{
  "head_dim": 64,
  "intermediate_size": 896,
  "vocab_size": 32000,
  "qk_norm": false,
  "init_std_qkv": 0.0248,
  "init_std_up": 0.0355,
  "init_std_down": 0.0355,
  "lr_head": 0.0113,
  "max_grad_norm": 2.0,
  "warmup_steps": 200,
  "schedule": "wsd",
  "max_seq_len": 1024,
  "train_tokens": 889600000,
  "max_steps": 6788
}
MLP neurons of a small language model. Each row is named by its layer, matrix (gate and up: input weights; down: output weights) and neuron, and shows model dimensions 149-297. Each number is 500 + 25 x the weight over its row's rms, rounded and kept within 0 to 999. Numbers have three digits each. A neuron's up and down rows have the sign that makes its largest values positive.
A block is one neuron, or neurons of one layer that tend to fire together. After each block is what it responds to, as a language model described it from the Wikipedia text at the highest values.

L2.gate77:531472542466464531503505525509497519584503507477464540525472487515520510549501482498463480495574470507520440462526523461498507508499502521481511513549481500519532478531487503499517476494482491504509507490468505502520525517455482489527476495525449516505503471514470460474520502508526468531517488483442511478494429515446521498484500481524493498538504516510486504476515508495496486505540517471549488462506547517510494465490422504496490508483490500509
L2.up77:521489488542491546510526486507510485506527522467496530534519497427462481508519475517467548525496462537494531450460508515485504496524476515505476494522508530554509478489540505492503509489521492525511490485500480476522496492490496485447499524469487480531473515473475468485535583495530461510490560511481501517524471519482503520428517496488485511477514467519481510500503460485513511507475518516495513508471521511511506517494474481522491544494489491534
L2.down77:480488549522542496530506497499486495440490491521513519521478523471526452464514515514482531506477492530529505510528522514503479480536513504562494502518522526489481502517532522505516501421539497517508505516561517465502495520511519529449547499500493491484506514469491473490511577513462501511549515501515445454507568472524489503512484564539533504485484512535522494472497493509506487513465485540482505533436516502459542537493532492489555506504502510527
L2.gate98:507543542478511492481497481489514519518514476506514517531492497508471491526490527508484541494438480513487517457464539505510485494478521521485510496490507504516527514502518473486509450495510476491490470492527505485497502468500509479528483509497493506508467524550503478512504492525538470477507471503487501489506463486490502526490509473492460477544515517512451498482475504471496480478458545517505514468493467473456500509542479547505519481489467505496
L2.up98:514515426491521528481475493541541491519528494504515489518486453507505497558539455514528525502484513517489474424517516506527487490484479496504538503495538510510571494489543479494516519488498491503510491531512522485467500491516469455496473483486480523543479504508467458474494517511529450510490473518471482522526470471494561491492476497509462495518525519471518440493521514515509494475507502473482486452465535533499498503474500507496467477512502539525
L2.down98:518440477478470504484507506528511527513449502529490531514452473474492502529531500527470523553504544514507480535507496488508503469489503505542523514502511513526527525461500481490504527439514518477512480497502498463492470518500488520486475495526528506563507510508532511535500524502537534525534504552490510506493487514474520468515497531582515547472528529446519505507503478524447483490537509500483546505481503505505515502528494516504527506478518512490
L2.gate698:492521516536536503466510532521490488531533529492497527492516487496499515512526488501502498538488497488469511517478522516489461466514548505521517487523504489511522530490498509544523513494502484487487496521559501506515521513511507533497483509485532532536469505530484493509475545486531469463496489532482497450461426497473499501514465473534502557509516526470535455489511465508507447504516466510535492520547489510532502492516447491550502524500475547462
L2.up698:528453496510523509472540525481479514502486512519502489503521479542527491581463515495493497557460545530476473464538485512481450479483493501501515519458520484516514507480482506503537505470459505514478470532520470486481471509515522491545472513469518516493462516512504525492509505509497502481497499502514513482471531459497495510474505492538507515490533472459499507530511528511465489517498485481491501525480472498560517542502513500534505506487524511494
L2.down698:531451526504487451550519499523487486470481455546493510516525526479539457530458491474502484538482539529508522492503508471464502474481496510545552521457507508493511511524471548540486515538532480526509504485487469524490460526527489508487491497502507478492489520466525518498499523466491499533553527520538506486523507455495525529503516486486492487495558471485495538501476485504517502496505509458491536516462505501501494466507485507461534514467511536484
L2.gate877:507533557495490492498517524497488506505457529483458515559518463536508524496513498488507542522556480496473451475528521499493529489499464469508492463457492502512558496488489464482563475507508503481513533501506488484517531449513494500530491506488510497485425474484524475518522471511532548491513528519492474484513472497481523506505475506508458506474447508488517471468481481467495419480523531505504511480504498486520479554448467523521485498477538494512
L2.up877:517473527513486492485494544528539515492527481493464509468473452483527504493495483526488471477481518472482479492510469469514505527554491484504498481496489544535535478472504494487507492483535543503516503496523489513521513435503520509514484501513489511559491510497512499475501527492526494515539487471515479475511516481532538503490517488494520513448489480452524460518476505537475440508496512560512515480520492546539478480486471436520487449497501491559
L2.down877:500471450510553516459504535504501490517540499513499478466471483472489498459478484527497514535479499501528509477470447524500491541495498464486528510508488493504487461507527485481496541538480496489474497494516474526533458509487513511476509522560445469567510485526495518478532514463485484524552477556519511489541579512498526510505543537520530489472521504467500520518487488530461497525522495532508523490537539536531505437537512450498522476493492484518
Description: Non-English name fragments

L5.gate69:515505455490530443521522492505495482485493520474542500542509484503484472485541468505501518484506507508497442491517514516506541510511513501478477507506503487481530512486526505517480479480514477515545499455504524509499516526509517529489516486516538512499523517508508425520513502525487509493487479493473504507491467528491484542475543484552475486497523559499523471485529497503444475490526476451508484496498481474473485525439481483438512506541542481514
L5.up69:501472496532473468511504517479488496439487472502496510489520532560457518487463482481463466508529490492511481480477488532488555512496498464474506468581487461496512507533478466544545466525493510496467470498469498494527519515511486463510468523453488515529514469526468484470516480490485502490519480520491461499493546510500461532438495464512529492525530515499565512497532533532492504534479528462506516517467508493534462509461522553458542494479481466468
L5.down69:500480499539486520518518480484553463429511509505521502527462521505528521508422492520454512482532498489505503481530528516519479480476483501489474491550509465472527485467511479544516515463486522511462494505501477489495504486471510508533505487463483508526544546498458505488485523498516488486481473480484514518496489532452479494471516527473471526490495472500457516496514503498530487489488518513506508487473510519529489508497477556484469543544491535536
L5.gate261:464502487526499505491513509492443492502488515504527513484497474474498538539518511497458465506509486493497496492456506501499549504479483494491541556498520520502485507490503530535482492497505479560516475529514569520478491477504498547532496542481522495480463503492517490469517519526467495501522533527465495505515466499457497488504485522493513471482469452495501511555503530528493522488457485512492518492519467485442506495449468508498486538546514469515
L5.up261:473529474477542497491512474497478499494514477482496483500534507565489495510513501522508522518508475477476499480481488480477512524511486493471477490498499498479504464456484501488496503513504507508484511456542501523528516516496498493478501500546478487456523469502461479512484469512481533486516517534470495511490519518469475506477478475505513447530473501519538489526474518523523494500476528524530545497448442473524466455467435520487511488493477521503
L5.down261:483517497457510492504481452503505493470501498497509462486495520525523528499548522521469502521467508480536489509503497530525474516498479461477491525485542548465472500456519518483488482454494552469515524459510521474460508517481495527488492497521536475517462441491550486493450503484544489473524557492531533507509484493484487516497495455512509530521475535493549533471493502512501519514470530468522514498450466502520473521517497464520527522492493561533
L5.gate288:514514513536469474486502502513508505483517537516517521498532561518507475502458479500511507483544483491500518495537452515474527528443514499472506489504501503495487555477488483484507503501482515508512495514500481505476505484506527489551531472542492516502508487483479515463473489541473510475516498514538496484494522478513486520460482471495469470483492481463529501463488462499429492530503479485517484486543486474526524514506492519505512493431533470499
L5.up288:447488477497517517553495468510490485533520550502499505490459523492495489513488512480525536527495548529467504480507507488519508501521535475479494490533513514467480487534543468459456519478511506486478501491495462543466470508479502523543482505509519484477528520528498503468506513496524462482526535521525499492487495496454521521528527520454499512501522525485510502508481486514459526462490479455493497484510499521511498468444513538537494447544489523471
L5.down288:529526514503497468504508512492544440478515512466538514516457527490498514540527517484508510516476522496497523470495474507526472526520474523481501464498514523501489498516502494509536540542494465499474506468478479526464530496507475490501497483492490539524465532447460479529506496524499489494491470523512487519509478485511520516487532510428557497420484499499549515542451514500485507454508451522522490490504457521505509481498509498511529503467487555497
L5.gate391:491494477486500493551530515478496515490480515468472468481506512473480543507474460456502523511545541500481497478513503463496524508510515453473486513577493518538475503507505499486501519450494489536550496493522465494528484523502506439532499513476514521443534455530497476482519558476492499498452526508442528508479541474508482536523501495525465500574472501501507524482467535514480530535477503444497466530514485470438511515477509513498513484508470519511
L5.up391:545499461474470500466479513492517536514511514479475449505484520494499498523489462492510509481509513490506453481510482506523501450477496504497512523491505468476503501512515460492450485531542534530477519488520493517521518520502506519577495521492494508496540491518500471528513487496510458493449537482486507487496515459443532477501493506496487529575492523518473472514479551439472482536492500511480517483507507514485510534493511468524491457507528498528
L5.down391:462502470493515450529530513532509513493518499503499518513468513485532516506474501508469509500476485511530493497536516570471515549493533475479529504533514491461499500437467519475506501511500486503493487508480515523449537502536529477516472479512505507494507508532459525506499513472474493477509517499491497468496508482489477485526482540481534477506471502525483495485501502516461518500489492463489492423493475537506502516535527534489528487500543539482
Description: Table row line breaks

L5.gate151:477481504501521511514486541474538486442512504498531515481490524478503477492492493535512520552524504493490545488525488514502540547479515484529494569484467470504477523474516533416537477505505521508514502514487528487481484507474499486531511510493542542563541490514479494532535487497526500472533480460530465509524477465481521524470493508499495492467491515481521469488467509501497510484446516500501491462495499518495484521525507489479494519488469557517
L5.up151:471501525544539527530500510503488478518549520557479501549504477512518552468525473506478481519456535497504478521487527459504508488468474489514474478477457524482506517513482499465516508460486494460544501502471492475480502467536521488503508485467557486474485462602499470516513463504497492510499533506453490488504506558471475553487489504485519530474536499494485500511532498444526498483432499474528527547483466525473500524526544526472507490483516487519
L5.down151:500501481476473521537461480524486508488531524466461504547469485515504539525483467502483505502561469514497471464522548512477534492470482485539490473527492518478510496551501468477472506478477492496535480481467463523463527509495550486469459491499502491488499516549456486507554522476506514488513431498448483447505497483498515535497511508521511452515519518536498520496476498471495506497498492511507530505514488463497518488496502518495547492490497445509
L5.gate199:540455479472519492481491489533511483531489509538482527501479500517488500485485504490499500501478477523542485477463506529541515510545485529509550452489457518479466544513496496491523520536479491496507506467478497505521475484433501505480493531506521521478506487487496452550528537478523500517512500466474520504492547503503507523513497518480503476521559478493496561470513510515523499507527485476531480530541499472511464483533510541484508510464484517484
L5.up199:483485491513500522476496517491491485550472474440483460488508494531494527473532538491496523486465519483520517504525492544512507444507490496505451520506499513485486508482500525518467508496526502533478480513482476491501483458498515526472467494482481478510557493524474492473518484479480456499503488517467518546518471478513488511472523459527474476486547486486457519484516436506503459494498516479491530478533462505546537527525511479477520454440493510474
L5.down199:500483496552516545450471510473531422528513506476445488490503506487514510487523485474545540530508482472522472537498505513537488478498498515472494496504512500540507541551528521533496522529483488486514508505510431511524483495498508494449487493505477488510489509543471511520523504428561486503502496473484534564484495480525541488444550505462508501488502467468497523489475498497493511533458514522491498488487502506526440516510482498515518485509521490494
L5.gate248:467492564573511502533509527499494471504491549482512512526523521464498496505543529522514480498536519491478477501486499483478539463497500488504509518501485471530506509533483494498516490507498480484506523520507488504476450488515499497484496485526481486467543526533506520511502512472459503512506526479536492490465506477483515479509514513531512494524491524470500510513502522473486486493531524489464530492479460485477497482501553547527477542523521486471
L5.up248:545493517468514482498492542474494496492481538482534475517496495501505462491530484506496489494454482527498474525537503466514511521469490525482477530465509505492493477459469480490465522482520525517518488481484514494502492492457466501502484503516527565503482510559498522487494545491527502478500517503525515479500469475513498448556522493515477517474531490516539532526506493483516475494508483510514518474534458492532538527531464531489466548519476517454
L5.down248:512484511486496505520469546508537496491507514478482462505477530505472518516512519512523516517517486507541473517511551540502521579496497499493581482512461481497504506486504449489474471498540557517518522480504474511492517494461507462511475503554480550515504498497500511499522484535456496518512459471513501496528568545502462495499531512488470518520474485516514520540511476529498492519497507543476532477523504534481523448499502530498505501533475531473
L5.gate528:477484511500530463487464490475503533483522479482521500453482490496541497487512582527479515514487461497487510537487429500526511521502509492525476503476520502518484529541483482493496511487528520481485442493526485428543484477455497480491462509490501513511496479483505428470476552486483454487480506507537525546534507543494463477487489534504531495476450486512510509508484481516504509477502475462479508543456463493505507507475511500534483532486466531528
L5.up528:485544519465521525491527492525528455519554496497497535500511528508491476503475522492498531482513464554510538451476489479533511507477507520505567504521466528519465498506517482497527544477510486468472467474513492500448496501521503498506500508490541530506512471493489476496503489509484483520464501479509497531468528437520549497508526515523555506491457519518524538501484531494514463497499494511501498456489485495449506533513451518481500500491514488510
L5.down528:501435470528508513498525479518477508485539473483500496470490539481530460468469517441483525492459504496495465526489490524492519491491490491495491482459506554516498521484498556479505506515525512529497501475473521489475471495476488506551484511486525490511483468480478515492490518544507501514467524495496518536503469515453483522538500504509460502499493485486502470474502549511524490480500511492513524473493515458527480524537460524512491545507483498521
Description: Hyphen after "self"

L6.gate467:494495511515502489521493545509508524488500498497470493477514480509511486483496491497470509468484536475540503491474477528517513539512480451462496528499529453465506527527475507524470480482487527488486516531536476484476479481475510483494496544474482538476502486479509473464516532503491455509485483496481501477517471493525494488494540557522491456555528462537562504526494527484467440487518471467519521489480523507503515490497471549457478498522483493503
L6.up467:519486499500500488495491547480481526488521477470560503489536493466506511426483569490443513499485506508488538531497519505483538519514457478506527509546508486457530537457496511544536465487536485457492489486486481442506451479518506517539517563477485490456493469506495482519545508468502443488501542505484513506539481514527488517490471509481490491478527497517517515499472536491508461497497479493519494439453513533474423479558493478445498449513472483477
L6.down467:501502537490447488493468503485531557499506504486522532486490506500503473498511529508451525475458455486502542465482521497513495475435492541505502529520524508507510513492512513558500490517505510536508523481520504492490474503507496447495467560478480516479528463524479500512502492481522506495478473515477470488490461485502488519472537528507509527500518493471508505494464549533522445465523494458532498471500509489485487499521475537462463507446555526495
Description: Table row breaks

L5.gate40:480499485478529469512465499506482474487482538507502518425461509528500499500501516479505516457530494520497436469488450481481465518510522505570528500503496475498518533511509501511513504486533468486497509519509510493489492501502526515519523490468492480487517542530478532505523501493512499543467493487509509527530500507495486525520494504520473519517507525508474506508497540480507516510513506572487574522480500524469508561499507477494490533499435473455
L5.up40:434522503477508506494460529512487484508464503461482538529495509500526506497510460514502513501530492515523512539475531530517528505491527468489428498502553516460523530531522500508490519573496476473491507514504502526528492466544498516518479522501558504475501505485476547496527503485539498490475479484515486491519491485456514533502470518511554496503516523489495493525495512508527476514501448502495486499499512515501549494463524456479492441496517519510
L5.down40:480499517501497497482511541473473534499456504460506550501491518544540481529509504460492506502526497515493517492500530476496533503466528490469460506527539474511516534501544472495506559593503481515514507542523535523464537501515513514501503493495542497502467513461462540519537503524475485510473535507505482508469528495492488539516493473497535524482524522471459478564494479508495492502489511522487509502575514525544499519476500502507486511502473561535
L5.gate403:515516471552512535526458482475485481489505491505527500501508513480526532506503507519539519509552521504513535469493492460479551511494488495499458516510512508513484541469473517522543496515501435510491488502515498499526484550479514464508527480499476527492499550500476474482518568482529501566524516477525491505500481470474507499468496501570474517474525513487522527500495485493470521510562484464512533498495468518510507504473477475486498532507498490494
L5.up403:450476446474510495497468539477509489516572492477457483451475502476510457493519466499528498486479494475474499507479535463488498506489526509505528532483514487483514521504522513495506507518506504508496514481497496476496451484496542470500499500501489506473464505496493514506506538488525513492473480458528476505497482518466472545531493537513495512524528531494501524485485546537560521562523461465485541490527495534508488506489517544474491525492496500485
L5.down403:470510460469497521472502537455457514513516506461496469489535488509478473494497490470530438518538491472508498498470531477511451488497504510518537510470515515505529481470503485548482504472509485475512531490508483505462499526519512500511504524536511490469476498504470511503505500489482460499491533501492500524513494463497489541495508497477482468488506509462507499486485551490483461468521511479486515535486545488500460505522479522480503469511499497521
L5.gate570:535505539527506526497491528517532507492506489447529466477532490519528469502518509490500481530483493530462485503490502481475549545508505476485522503504542530524532493513527471509530497493501488506498493483485498550538522476472510509545522553513493519499496529518512506486481513506507488497523443524489496488485487508524530499522484497532494519516454453488559484552517498510506492493476503518486476489465468527502521510519525511507503485508490489478
L5.up570:505522470482538520472503532483513518480489476527481533512515491488480503542520491510503496465506528512492474496508515476510499526522482523503484512480513470523467492503503496536543473496551513500507501500507501469528418499498538446508490490509497480482493524491525476516477485489494455508512501504513484545464540508486511532512520499514492512487546558506489534470481513521518523537511496518516538495530474536485491539499495481528475472530530523495
L5.down570:476510502499531532496464504484529451457506452517501522479503500460492523504511474483487467538509469499565494495502485532502514535499517527470494528520511494481547509488516516536525511485464539504461507451463534498462501521518498493454516488497506526509532509477489479491525498493481485516477508521476471501522508514468486508554466506575538490550509484519516526468485520502511509551508511512478505515497508517498537512511509516510522475535500524469
L5.gate701:498512476493500489465529470505492497525519525527533476471515493461537529514505474519479485514509505512588500528495506458482522514504512503473488535532500485484493454523505491503479529506522509486502482474513476455488488463474494488521495502517493517457474507515513522481523492512470528478506472476436514444469471499473502485535479506501481505524523512517525506540512514507493524507513533485464529497457505483480486525516514485499470467491493532485
L5.up701:503477523568488463456459513531489494510559479471497474483521484531508445461513528536464491504488503502512497491472493522535506494509472494494470513489547493489497527502537442491504485508476541503490489501470482515517487486514481516493512465483521532471499500502530483474518549556486494523472519521529486505472512470476495522501475485479487479553541530490519532513521523540507468490492504502471480506530513499508462512501482450511521504504479533527
L5.down701:504493509555536478419492484437474477476502520535520511501526530531494476468500515521494432520535491499539513470512523563544466514497474479493492482500485495476516505480537491486509512538489528542515505472494524485495509516513513535481519527468491512480495468468490478506506488534484491519484499553556483503510499473495496456489467547491508446526504537496503495536494528495514478530469495513502496514495495486491544522535540460479522484525496460543
Description: Section boundary markers

L2.gate426:495505467540494477502507483484490481526507511481469454495458497501492498493518541500457454529484514475479527523530536498466564497529483477520483458494483522514530459520516460543468503520531521511462509500497457570509482491486511523493473504486523505523484499483480472499482504506511534483467530484494519537524527497512499461537489493492523524503505470446515471471482521488477550526480483492485487507479486479505534544506474508537539521441526517469
L2.up426:511490499434527546505490519456464515496470477481478487458472489546479531496498492532503473486548466524519492497505522534496497491500512463485452496517507505509496458512498454514514508479488476497533522475452521529506511485477447508505491514507526539546452482483497512487455526510486460500527518467487487472527534510523527538534496505506539465532491475494468503484497482514500524544513453430527520509524510504509467528500498470467532454499460471469
L2.down426:490447484528497458494546466505463496498524474521500502521465494496522513467471476548508474514512505511488481538511523527499490551491469520498479488504473507478507490500493469491494441591542504478507481459478460456524513495493501489546542474503465481556462505481522454483487498496501536488484507523446481475479476474500500449499477470493496523489559486484495536512486521466449487492509507508502497503520463537473492507533483468479476513457519493488
L2.gate603:505465508538453464508496484474478486494534509511526521511483498465499486488545535539480475494536507514479481499473473491522506504513501519477515516466478506466480470523470468537462487476530511527501506497480534482522482460487516466495506526494492541522505492491531517560484528502516476491536520478509491482490498544471541493543526506480465503524471484558554503473545517458519474451496506528474506521502507477472507473505491501486510522503534508495
L2.up603:517492547539478485493467477521529487477505491485495486516520528470476538489547476528434484485535509501516481520489519480497474468485476515471507544489487541488522517500468487533480502530478527450519480479509502550502499492481439497520517533517512500493470465500483520509488491499503482473523482505472502524514495517497466495485506446526488510459464467497544460516524549500473513488535505481458493511515494534500487545502492454457470492469509502461
L2.down603:504476473481454497494493537542512493524530437470458477488525481480484495496489476528516527512549486484479543486510541488463467476468551493505492478509469518475520486481522496509493518495508495474480468517466514507531498510518530507491533533482466458501495510469510507498497497560514504551519468516487436502494457481502487517511508483535468510509515497483512508529495525491503488512500507499495527518558482557504488547503489499494484471510509486459
L2.gate833:494508492531531466473516514481460496500492507483484497527479530452473477507526504496493495484479500470470499482474509487465502527533524490566519475518505538489526495496535457489464481504471509534446482490484470448517504471470494513488498541528472506482472465515464471493547505497470529502515513480527489492536464543480465529484492487481500446506503477551536518483517528485498468503525497509464498522424489520484470545467507510489515501488451537500
L2.up833:501485484494483487551517498501555467468484514511467513525500523532550535535497472511508490494508475505478538442486499489513528501498525511451430519481482480513483496444532485509476461491521515506473464514497476497508487517530503497498515502513483537494490486497491449524529475513515506480448505514531521508538492502512489504486496439484494479504498474486524477496529457495482520508507450490474516510488486508528531494513472503495541501519483490513
L2.down833:486516493549490509507518459488521492514476503497501467502522505509504518454487494474535500488509482534479511431511511500509505526486509485484432512485480493490511464462464519502522498592525501527518527517555523501516500431505518488497533473496449486504501499514524442492510489551527507486475545481553503489544479498502491496460488475480494449516457508487501504498534512508526500521499511520489491530529533466440551548510481449492510526493546514485
L2.gate871:535480510462476490547508484460502486463513503526517526497509511482512488464522452519508485477496507498495483493506511532478494498484537488485508483517504566526484496511525493521535499502477480489493539520458479530544551519520522506478522530513518539475552505531479491498486459556549510527490511475566545526506501532497482505525500478526465434510486501491488448459501511519476469488540526532525451500485508508533469505491480499508444522498513463514
L2.up871:521469450540499491499490492490459477499489504529513543534508494506532502484509491550506490531483476488446540467474493531501524505502494479529491517439518523527495462573532486530521469490473484442483492470459499547470499551519501484490522522481526480492472470467550504495503490515540518534454488479517510498509485493545499525517515477532492521485474578467535511514533519510531477506495477493502481520526541535506503528518514513473475460545546504532
L2.down871:509507479497526469460490475441494501519533509471500460513518515483490496470509470467509475512498517501505519492467532497481437527476504498471510476494523507456506507472464501554528526560512534518484497530466465525517496521470495460534541491498552470521500490543483499509529516502482472503531489498479512490510469479469467470469486477521464492499511505487487498513502491538493496527530480538464462473481525523549510513518471512491481476517520505481
Description: Heading and paragraph ends

L6.gate75:484497510495481516524498532504450492522500530491497501476500491523491494512501522524484497511525518490498512507551509460542476504479552513516488479524504500505478466459471500505455507459538505459528490510514510460490470496516494480473505486501484547487524517492452525527520475513540523492507499481512506499524519471478519479491462510495512487476535479495518547508486505466534491502524513488492500511468479479459486483524538442467510517498509525474
L6.up75:542499470511473483476514468495512489497531527501540460497526475520504528500527513498466538477525488496503489514499525539462533523515513505502547557465477519479468533497502497532492484570518474528462456512511519505506503476528518538482525542501512489462511542533478502511501533492506509489434492463549482468484485489508515512505512515475536501500569486492505495553476462508447484540497471544466466498552493490537507526507471495490518517508526511502
L6.down75:505516500481495486476489451441515535481482488485524529507508549467496538486501466463517510510526524474524513510503532504501508527475510551499505528479529482495470522491522498521484428531524509526499499479488533526518478471495521452479464470477528474520482515511463536516498495452452503484527485507495464477499505527477458490521508492515480477510506510461496478504575494479526451528491514472536488509467533479496519514483479522460547523501499460507
Description: Section-heading and line boundaries

L6.gate227:489497519508516455519466522508518546559499473488538464454461471525500492476488514526472482510524499527471501501503503498482536503477543554532514491523495463479469462449474499501527520498514490498549514499496502496483434498480479534497483504484493545510476520509528479536488457552495519473475469465451497448489519521499476479517472496519480521510502486461515490520479484514504497494515528505483518471506456496486483505529524498444528505488535522491
L6.up227:539506497506535530483479457430507468460518521474517468527464488500483486479490503509470490517519491483525480475505511474516535507443486473483515518522507488534559460494494510483527479504542508543519552507521500498482446511497437495484487474523519510503487496528468507491528482484531452500460496502532500504533533507515528497491549471499457508539529518529495462480493542560504497529497478511535460458531505478476521492493481474482486518480523499537
L6.down227:519480466507511531519536518465520497519493530479490477517519504518448470531486474507477474463500464508499507513485514483472489480461512521510542511499479525531497482472503509497524481520521525483538559517538498546466489499478507512507494483499518490497517512501507470477500455499514498522492509506530490461522492499506445483469537519478478487519493456497472509478491496483512482481528482483473424480490467482513482501414497502478498489496470505511
Description: Comma after plural nouns

L2.gate359:509496526523470529466519467518512507509466520488483504503528477524538495499474506519558459477477528502474511489517493522508497531536493491522505474493509507505559504550499469503518481512494488487478538479474487523462493502488555495484484499527533542464492533473497484495509471509514509505520521488515481506531525506509481437477526469463523503483477483501487487496504508522460471507503470478511482511519464478510472509540471541483515493525523502502
L2.up359:433476485521464505527512534524514483492524509514501500458475484503511501465511482535532507502529452485528486537483540514515512482495476444477519519462491503450472494488502523505554515508528490562505540474544452504502486518446540481472477513455483491491468506489518516505519482518510522543526496480470478469497514495497507506496512507527494473482493495491523508507511475519464523489493495467544454478519492503497513508474550545499519526484441461508
L2.down359:477485504457504494537457506549492477484530487513515517534526497501472494533491483502462514486470494526514479515443515486518542501494461529496497490471488495511480521501491513515468543475450511510518528489472473451552499518499502517520533509508515498507490485498567529497526520486485506526528412449483567501523484499517501504488437510515495500456498456506549480520499513447504542472523486465522537462501470525516469517477518511505524485482525517484
L2.gate508:539482500541518450454484489457484518510483533487482531495523500489499493518495493513514516484483508496525502487508513525476526482515508482514525499494487547547505463491481526473525460500571452512515511450489465494559492478493494507492514541544514511467493481527495487487540459474481524459529489442487520488530505454510540500507497521560493505557491481471553501497522503526501502495509444504490522502508522514535479487538535544472502526500495493496
L2.up508:492510520503536503467495519486500498530460483493533547518524499514474469516515495518508478484539482524474493472468510511452508480532525469503540524486513472456511461511525509504531513487523511475505533501508502503525535512490479442500483468482535496493480500496529477481482485497514536482508524520455491503520489498496499542508492511499523498492470490533480548457517532522513477481484501453479432492531505496488508500515514454471490465476561508499
L2.down508:503489459482493535483479503498487492493395480518542526504552486522460495501518495484513523482509516490472506456533483500459498514496540462493507507482521491441490492493515539518543516514491477466463501534505499529486469503496517484499503495481480474520536474471489455509494485503493515491519543460508521526515488487465524492495492504495494479477484525527534525488530506510490483493484493487481467518527466537502496517523476475462484479491569515509
L2.gate549:509517505486490497520457521447508516512491526496517545506518498530488518522492504471472498436536494555456546509482488468491547472522528465498475466482529515456519510508496488527506488485478488502433448509526502515440495506456498469507474488538477518475465481521498521486511528482538518458483478486522502509536476471521493542526481478508503483482472472513512499476513511504485479491483481499509466523542504471507482548505477500462520485503530497462
L2.up549:512448471525512454529503503505514470481538549479515468495501474507487530540478514489544499471500462491476464503484516507537507491496502485473490474532502484449492575509480484507489489526501454477514482479531520474482501504452505528510489527523482531513499522486498520487564495545503482484529460464523501517502503486545508497499524466500499443483525453501517465444501491534490465484497488505532493529517510471535526499460515504524545502524522529469
L2.down549:539453528512494437537513514518527520515487520547506511461499486498495514473463543523487509500489519514501457509466527495509471535498478511480491497495513497459461538528463505519543503573497492497466443504532464465476517502449547507519482499514514571499506492467506479501557499502519461505481496495474503497513505449510461501491539486496504480479491482513506484473498485507513488467544507523540520502515494474516523466484487509480485495492507531486
L2.gate754:516458510472491535490545492470472540523520476503499515534484499492523509513499503510522486488539523558507480484506528503445504510510493496505504473516566486505508468488520504452535506483485496499527535501474498535491512489518479518480473473525475495432465515480475522461482502501508451513523494507471494508536461490496484509515514505492535532521511514536487527478523486514469461502497467502468489490471527540530507489493516558475521512493486501499
L2.up754:533505472522513530512504497494484498540456521516489526523496531534488534498492476510539518489486530544517508469538518480440546517465469456508538511529521493468461457520486516453468464503510513491496509449494472525503516526486538477514485537494512524446528478487539504492523536543493494515496509526507486510478493517465507503527468521494532535511494466531478514503571526536481528496473448496485457506481516551523520495509536476466508515525499505475
L2.down754:511518517489562450494578466539465477480432480535541546511468476537522489516463528502524520527529475495491501475526513482505519497500524463477539535524492500472488502518481527482467486424463470462491521495502473486517486492528500488508444532477508479478508483507504498451488495499502544543469533430544455496552509521495503534511495502517524507508517496535525481550510493499451489492504511503496481512533537539445506518466535492509518500482519563472
Description: Table row line breaks